Weights of a small transformer language model: width 160, untied embeddings.
MLP neurons of a small language model. Each row is named by its layer, matrix (gate and up: input weights) and neuron, and shows model dimensions 0-159. Each number is 500 + 40 x the weight over its row's rms, rounded and kept within 0 to 999. Numbers have three digits each. A neuron's up and down rows have the sign that makes its largest values positive.
Before each neuron's rows, "fires after" lists the tokens most often just before its 100 highest values on Wikipedia text that the model never trained on.

fires after: " |", " h", ",", " b"
L5.gate607:437425535514564479508518541487515441523496499544530521516545518467503422520468423474482511532525512491544527536558458488538527567497497521539496458453498378464513456522503461462508435418499495541465465465507560513528451511517416399480483460552482488498499490455436573458543461514467449472453523529570604497477527521464534547461543534454505526500481511480485428560471515560502505414497522568454477551484477502440507517586511520484483517488520519471473574570503481503475461525439480
L5.up607:541492505461473458450529498515507491556468488517523518536438552544453477476528467530470549451505499536515590495492476480516476511525514489437511454500473519547441470538534498490481469497501518518481498594467454546468488486506520468471495426465461519521572453439412491555478464487484434528521545507506553523494498452485455427474405582493509523489457407520474513482610475483411508480551520525531496577568521484570617529561558469501478531487557522494511508462577547516526536542525459

fires after: "3", " H", "4", "'", "-"
L2.gate189:533464534492468484493513577531528475507561472528443400428528521524496566461509527462507475511511563549501507501483533498554497543501513558484468425510494485506477456508447473502514504522503456530472463565484590516484492534537481511454577479483537512504545520522477431517512462500514565528537567465556523467509517447559480549500536582360468468496537440468472503450522595507513490530499503431434497536469489569503512459546501459424494462433550532503435497549426464527463539469563473
L2.up189:469430527507497531498520516448440497529493513511472514585488532463529567535494452438462491551491416529473499496450434542478479535446568487451509594536463461426507473460543554521534535474435432480548517516520460508528453463504460477510489519562445590524508578478427454536536418451522450466526454542481441446514493497485492517568537522455506460475406482638507516451532477558480460495543533490496514478511481469473499444510457494472499534475505491545488483512531474505553469565514471

fires after: " a", " A", " released", "ac", " red", " the"
L5.gate93:527467485539512552528417492510462415492491494487490480492572473459528512503528476427555487551445578565496503580554526510405488534588464474533465466467490546469457509564481532540499521534526487446481489505492524526541515515459486444463513564543617459459427492492507532485466568516512533570482447477466576485437484539551465496526480558530505420462509508498530494448549520534432518506521541502428433515563440524444481461502547502475512541483524483462559524469445462467518501542521468
L5.up93:470484470525457561574482520516504435524585478476422518516594456482532563555572463424517458491509530535501445473542583527475466529515460459498472447447435528483545527563514458442556465454471500504527452465525470473547458427512461473444474469469595484472486512454519509462494596498470535522497464450459478496529546503539478475456461611442482493527475517506526524468520515564478455502449544529438488551459558506451503488457520496458500456477516488529549515437509535462505544498561487

fires after: "\n", " comp", "m", " O", " ag"
L4.gate571:586540510477521509500507558509427521514558450508458481459464423553617524480498489457435501498504499486563521485472496474534519519488515498475455544505495524377506523491455515601514514505507507557521438495581471453450526493549536439484485510605486465505550536450459546483494522542503564487488479434546452516539491533474484518515585487474448506553549525568547474480535546491476501499502471437421466553467530483528440469539537516491528452474499415475475520522510444450487550479471567
L4.up571:476452506506499490503523551435486525433415466456546437485563493506571553501439469505457496516488526510527472507482480444397409479519463475513523513546483501501534469526422426525486550517492519499458505443417581534498519516581480465474523541552527575509581467496452485399547500508458488504463544533520471557477499498477508436534575475517475531522474473514440564507472565506468559466520468517495465482497487457516495501453541521540643485490561544501524455495530452513499491536528515

fires after: "'", " H", " h", " Bill", " medal"
L3.gate557:550523517451438534555509427554493471572520537541494495475466529486586494491508502467426480511518486509546532445524425418439491569496416508504492508479516575540573484486499530505523442370505458477515491426465482505475469554483496530490436455471506430524489488423507492544467515464440554453452465552519474486528512484547528482553461521468451522465500535451541546454496542499496495556518557446493519592470467482489546466436504500511597502478478530524466468498554477516498503583458497
L3.up557:512533515528488471479558514486518518524488496495506555530425534521549553483523508515479505544518513563442542541578450481401434613566526528539467511551539452499522472488499535481621515454524596554535455490441555485502442494503537569562543478468514543477540480511468508474476498473510497520556501496491495467472516497442524560555469459472520522461491478485480514527469579572566494548463493454568565446495560503517488502498503466557506416570458493514465491463506409478467485472557502

fires after: "f", " J", "T", " f", " St", "B"
L4.gate265:504550559478589545457487402469531539492476518516573467543466499469435476491525510461567541545508509562533471501485586506491497410527424450453483472507428574468486523451538473493425493530516424412495438511547487532492460480501509552465423506510562525463464508461487505544527504554400476544477548494461507497489415495437483484469508455511485543542481541478469515507497480482523541563477446416516485460532485467498516508501478509501534435506430565506468450464527436493517455469491453
L4.up265:525465446478516400529461457519506462489436543481549480561476528488537488491503449504562459590514487504545507519528603449480513547495446525539435480394458511514544486537545461513544499486461435435475525477434514493503474459452489531526516515579476535420477502538528512485440561553464501556520519579514500500534443502480427408526502513491466523471436493490480510520524530437428493506553422483568477481544478529483567550452510508496562528486491518545517502476566484485523455461511569

fires after: "\\", " in", " s", "s", " B"
L2.gate204:503589555505504557514512531537498540428390501493496536511480499466457506492472471499477516462538562481497458504548495564536523521538520435513529590544497499469563522481546457538506583539533516537482543468490409515541442468517494502517499553592493524481535493493501475507573457502457495552434477530452485493493511584492449462514576486460480479475530539519528498457471479567513541517474522512586574504498448437541524528467501451428553513567470470433548596540555448500526530501454485
L2.up204:468481510512478481483496566491492398508505474497524515443484497494439489531522487511502479485489482497580529521505458490524529491464556552465438571540551447496485458504474498569445448546513517506509539554453562475565575471468519439510534468478521501552501472525438497536491544539593487549425487460486533431552507438537454444532501539577511502512587530471524545537514538481473416525465484559488481596536503512506442475533442480511547525599503464556560550502499539550590529492496520

fires after: " bl", " c", " Gold", " g", " L"
L4.gate150:595478492486497450427553405532556491507540417513394554566500530444441529531497547493525449502504539523489508556500473536519532449523481508481478525486497509478562462525532531475533547531497522471443508518417552530520491500576550497555478501435548549507521456509450524511477470470503485454501549522509511492503487479485419540514554474405537527507496585458500486396472500492532490518496530494489512426488593517588576502448510492545501523547532477432508442560474540490502519546521485
L4.up150:510460539501537566527517508513575524491509424519482551534473405553490451489490534579535471497563460465509469436442541449519590540469494519511585568470420540515501490567503511597470484559539522515512458516554543510557528497534514479543484496511479561514538468544547572487527465461481505491494537532504560478500437566560411530476493462428475496494502468526500520539427493512506506425555474495515515504497441523500538504442445422514500508463440481468432453518457540459530465470540519

fires after: "1", "N", " pro", "0", "de", "ac"
L2.gate498:523501496478482503559512469458537506510486452554546547432519485444505563458522464472531508440496443501451581480454435546543458541460435442439559457517518554505440523516477508461483484472529482487498450517479490520513443515523506472510553517546459430532610482501479500466505445465548438442494515532518534477564466531543541555512511535442444479502477576511518543430501518453546500530502528508502481478551573528552556502541506450552521409529528448490456507472500551508393516454566426
L2.up498:452532511553488505466529525472625512538551539460459490536501537523515604536412512499559569483459529494473534502450508541415520537507469465503582445488535495503505506556476437537507472457529455488490481549530452569563472483535509557499507529517513486575508506527490471470545498451494460516532515482451489540497518542478573563560548578480508491473505553556472530498512485378554467440501560475504495541457500505553551485476441515505527505514507530536473492546470537536398543430505535

fires after: " H", "7", " w", "w", " Z"
L4.gate460:525486564477527520497519506449525539551442561531561550513445519464504540490435452449457500454459474513506434565452567509468557537540481546424516506472516458496445550488472475550503497519511508433451539571479506464482543503437553527447531536478507514467554498530394497554522516464524483474496538438527475468447568467474486503563474431497556539533527536401472465519400457571513485497546511490457565507463484525520463413428519486468510503452514512534531510537539522494534493518574542
L4.up460:529508493490464529541491522453524513493534451463583473520433519508447492559458479493450541479457479432516475474531527474498488438452509540480504506482521506444493590441532494523499449541479423496505567525541500554540484536441475552518450524494566471507473440468510558486500449473532490511478423445528460408455493554543467575538485476487517484539497472495529442587513522527521547593491511518534530621466432464453586456499542475444469517444481464494489496565548508480568557480469486

fires after: " A", " a", "A", " O", " of"
L2.gate138:435455443565518522560494552547452457497511505471521513447465478523526464484537463471460470458479494397540485524534493536506544474527495580430518550568418574454508466542519440509557503496422553504495541480502397518502537562472501469454555462533483554456474523454487514572555458505485485491515515535499465490503519523514510510457476558490562457511553530425561535529543589473491569558529512416557474468556464494477491512521501498528465519502494547561505552458553495535498573481505548
L2.up138:509446479508552479586524484471466507420556462502510495452508574460498431566419463536549519478495556487459516450478445532533456514535465563452540451492500497474462531385538473495520445525534488527486532460511515498541488431568441521502439485428513498512517552490453464512472545502479493473510485453525488516508492440500532507495489548557469475519505520471496403422461460474517444502522496417429545482527503453478457487524462477475563519526508538445471557510482419616557537529531543

fires after: " M", " De", " N", "s", "r", "l"
L2.gate121:487509436544493426515500572471489459472556538473555528438448448524490489530457441512451542504476581519507480536478522507509488470535504479442530501449460475530523474529499502519470417532470550522446563482492552509555553528504548549476534517544546434573539524501472504478524542587481452485521468534534467487399532492451479425517503437580528509528521460511565530546530534477556491524530521523526551533512473524473468535547456539441440421464503507519544533570512416569438472499485571
L2.up121:467521488539479501534554554503526498607546426468572498514464481495415467517430402505450502471526590444477480559445493540566505484474456477470506462503454422498581469499499518540538455546466516468502535527496532484486462408526471513473511479498518471531505485533501480449524609527517493465544489495453530503470613472458490520490485511469440542522529466496479483533610518472510503490548452517496547478540531512466445475549496500500435486470499469516472544527503515529370539481524544

fires after: " e", "|", " E", " N", "re"
L5.gate464:528468512534521518479519452545562503457468409442520516612489524558434526500515523520520442494528474493512517496439547503575528556451428503486550460490470521505520547526566443537520507497496537487552538454514452500493503531454529499483542454515567454492428466539453514518562475465480547525497499416445542490510564408455568535451564520482456449519470532521524459493438508516527504489482552477502496542538464586541533485495488435528485527556522464490443538502513566522483474404572566
L5.up464:527488483510517493518478539524460472554516542541479498426585521516512459486454467461513483497523520538450524494499407490500464550530483477521502548545406496415534461409600521524576525519518467515470467494512499510396511452499505555500450460534527493447557502465513451447514543448562509542501477506457538497423532554460487492458467478535500428464488505509509457466492595498597520486462480551570567482560557513516507520483516556504545501510479448497477502527548489611512562521477542

fires after: " H", " w", " W", " every", " S", " st"
L5.gate2:587532471388429465555444498518504570468520542506488510475463493498481468456508580503454465523515473500518461538510518483514565512449490503530477491515498480528511502498455513505517483570547542516489444527460571435596497474574510456531510460534445448468562512479502518504406525454546544475553428513512509462470435457484470481523501470469469523562477501422409451526449528496485489442467504487559537480470480547491544503540581533471468527465560536468538530482465479557615528481483457
L5.up2:522529488422544490519557513528552452497507490575476531502506498539500471442530545519522483475483484574540391486498502527434444489504487530435450494467486484528528445452526498548430466540502498501524560525484457520492485462505487602507503512528382536445538480576434611471470590538415545452465479533492440542466487512497541503534569468450538539496454453544476484504455464477515480434492481500488471535520455526503579459487486439431462505509564543487510527490491562514515463516523486

fires after: ":"
L2.gate259:563476546479512524483536584472577497481552477546545485467550512510520485515511523514518476477513520467444572456473482504536450556486543533460525443512457475496536535496471552479532589477484444556567479516491542469435581505463544510517491563471499489457462547434475541466502513511508522494482503426500453461525554487507538517506438510447420498493593508501464539479496513493523483492554494568569493489483566523549566445554428510546530447517506479609446541629476541526501450520509512
L2.up259:551534516539521521470542565485497485439538468513482453486552497451513459469527581527499492538486459411552587405547492480563431526517527521479509507441452477534520523540521534471504523506494475540508527536496536480390544504466559516446466566429479512451487468488461537450492483526525517550461539465496507520554553457529428465488454496407534439532546499451479469556517578501495439530491505532590517453482559512502520448507477510515558454491502417524438498559497492527544499506540581

fires after: " t", "ur", " proper", " leg", "C", " C"
L2.gate199:472432455536457482523461541513567577442467518543487534477461492504525458454440579501465475560534532492535519480538534477444408545523545517464525491477484513471459549514503539544458430461548510533561422552454501437489463519507578464513519535538442448516441506528501450535522486446532540503527543510508507485632567509452496426533476483465520539484482535510522399520526526466466506539568569493456498518497547494541539443475439516480450526478532560496474447481500514526477435461512466
L2.up199:547552503475469421512513463516466393468459573532540498509478511438499542492515544414551472550528492513458440478525553558484457489502532581552535477531528523566514544533514508470491474457513530465521459421530531568454556525472498556516511507555574528510444431519582476510466554469427499598517511553518513533555496507489473510472478458569493473519471498453525499581526461481515586478570457533476505498440446527426481466482463471521481470484522504532524543530501495510420442527483530

fires after: " l", " com", "°", " d", " St", " L"
L2.gate591:524505499540444499386533509495457547475518482507533475420466554481481512563537527483472561466531464380455460435477525546498478433438561505467449483552435517506443486525489494407511464497440496501539461520529593509523542539544524434505529504434460532479465541440508529493491559526448472508453547530481506468482533517473508498546461510481465458445455492537511431539456517498477456546433532449536530449446549466486531452538481571458530479524502483512489455465455482490428535483486417
L2.up591:553441560485509532550468497548427482445503464464466551477546534525503491497472510436476507467555457465549518434539558461533440492479484587557552504443438514513545526491536528402478449477507512627522464507450518545531508497470460460495503462472487531566504466485508447463502527527540506471398491474507532556543530394547501523545475450475438508521490474524561487478513494474578450491524485486519501468537559497498520449579536459504574518490510543485493464550500465588553509506454511

fires after: ".", " career", " as", " life", " was"
L2.gate161:489445519482486515478511518449487513540404531490523559500505457495418545492521411498485588490506492495549583539547484478588550549506529533476552466471477483429546453497490603531468538546517445458475584500472475477495508513546518570502507472499521490513540409487483451497558477498446467562524539428511573459500529494476518550528498562473486451464511453462510385583552515479545536567511536524569540497477485492464469502419497539460468446482517489488457470537495468477532478490504491
L2.up161:547509543467500525494449473486447518484460613462554488462476543580420458557470454435549502555503451533493525490444560556539582482485463527483523502519484539471483474549531543481473560596568477481497504473441553453491570507528478491479467523428487468532531437497472500463518418501565485507482446526537519529541502530543501463465492558490486491513514526543485421440511499537486500495523500558555489509501451489433462451443468560411467442519457486419546511580522471525511524469504487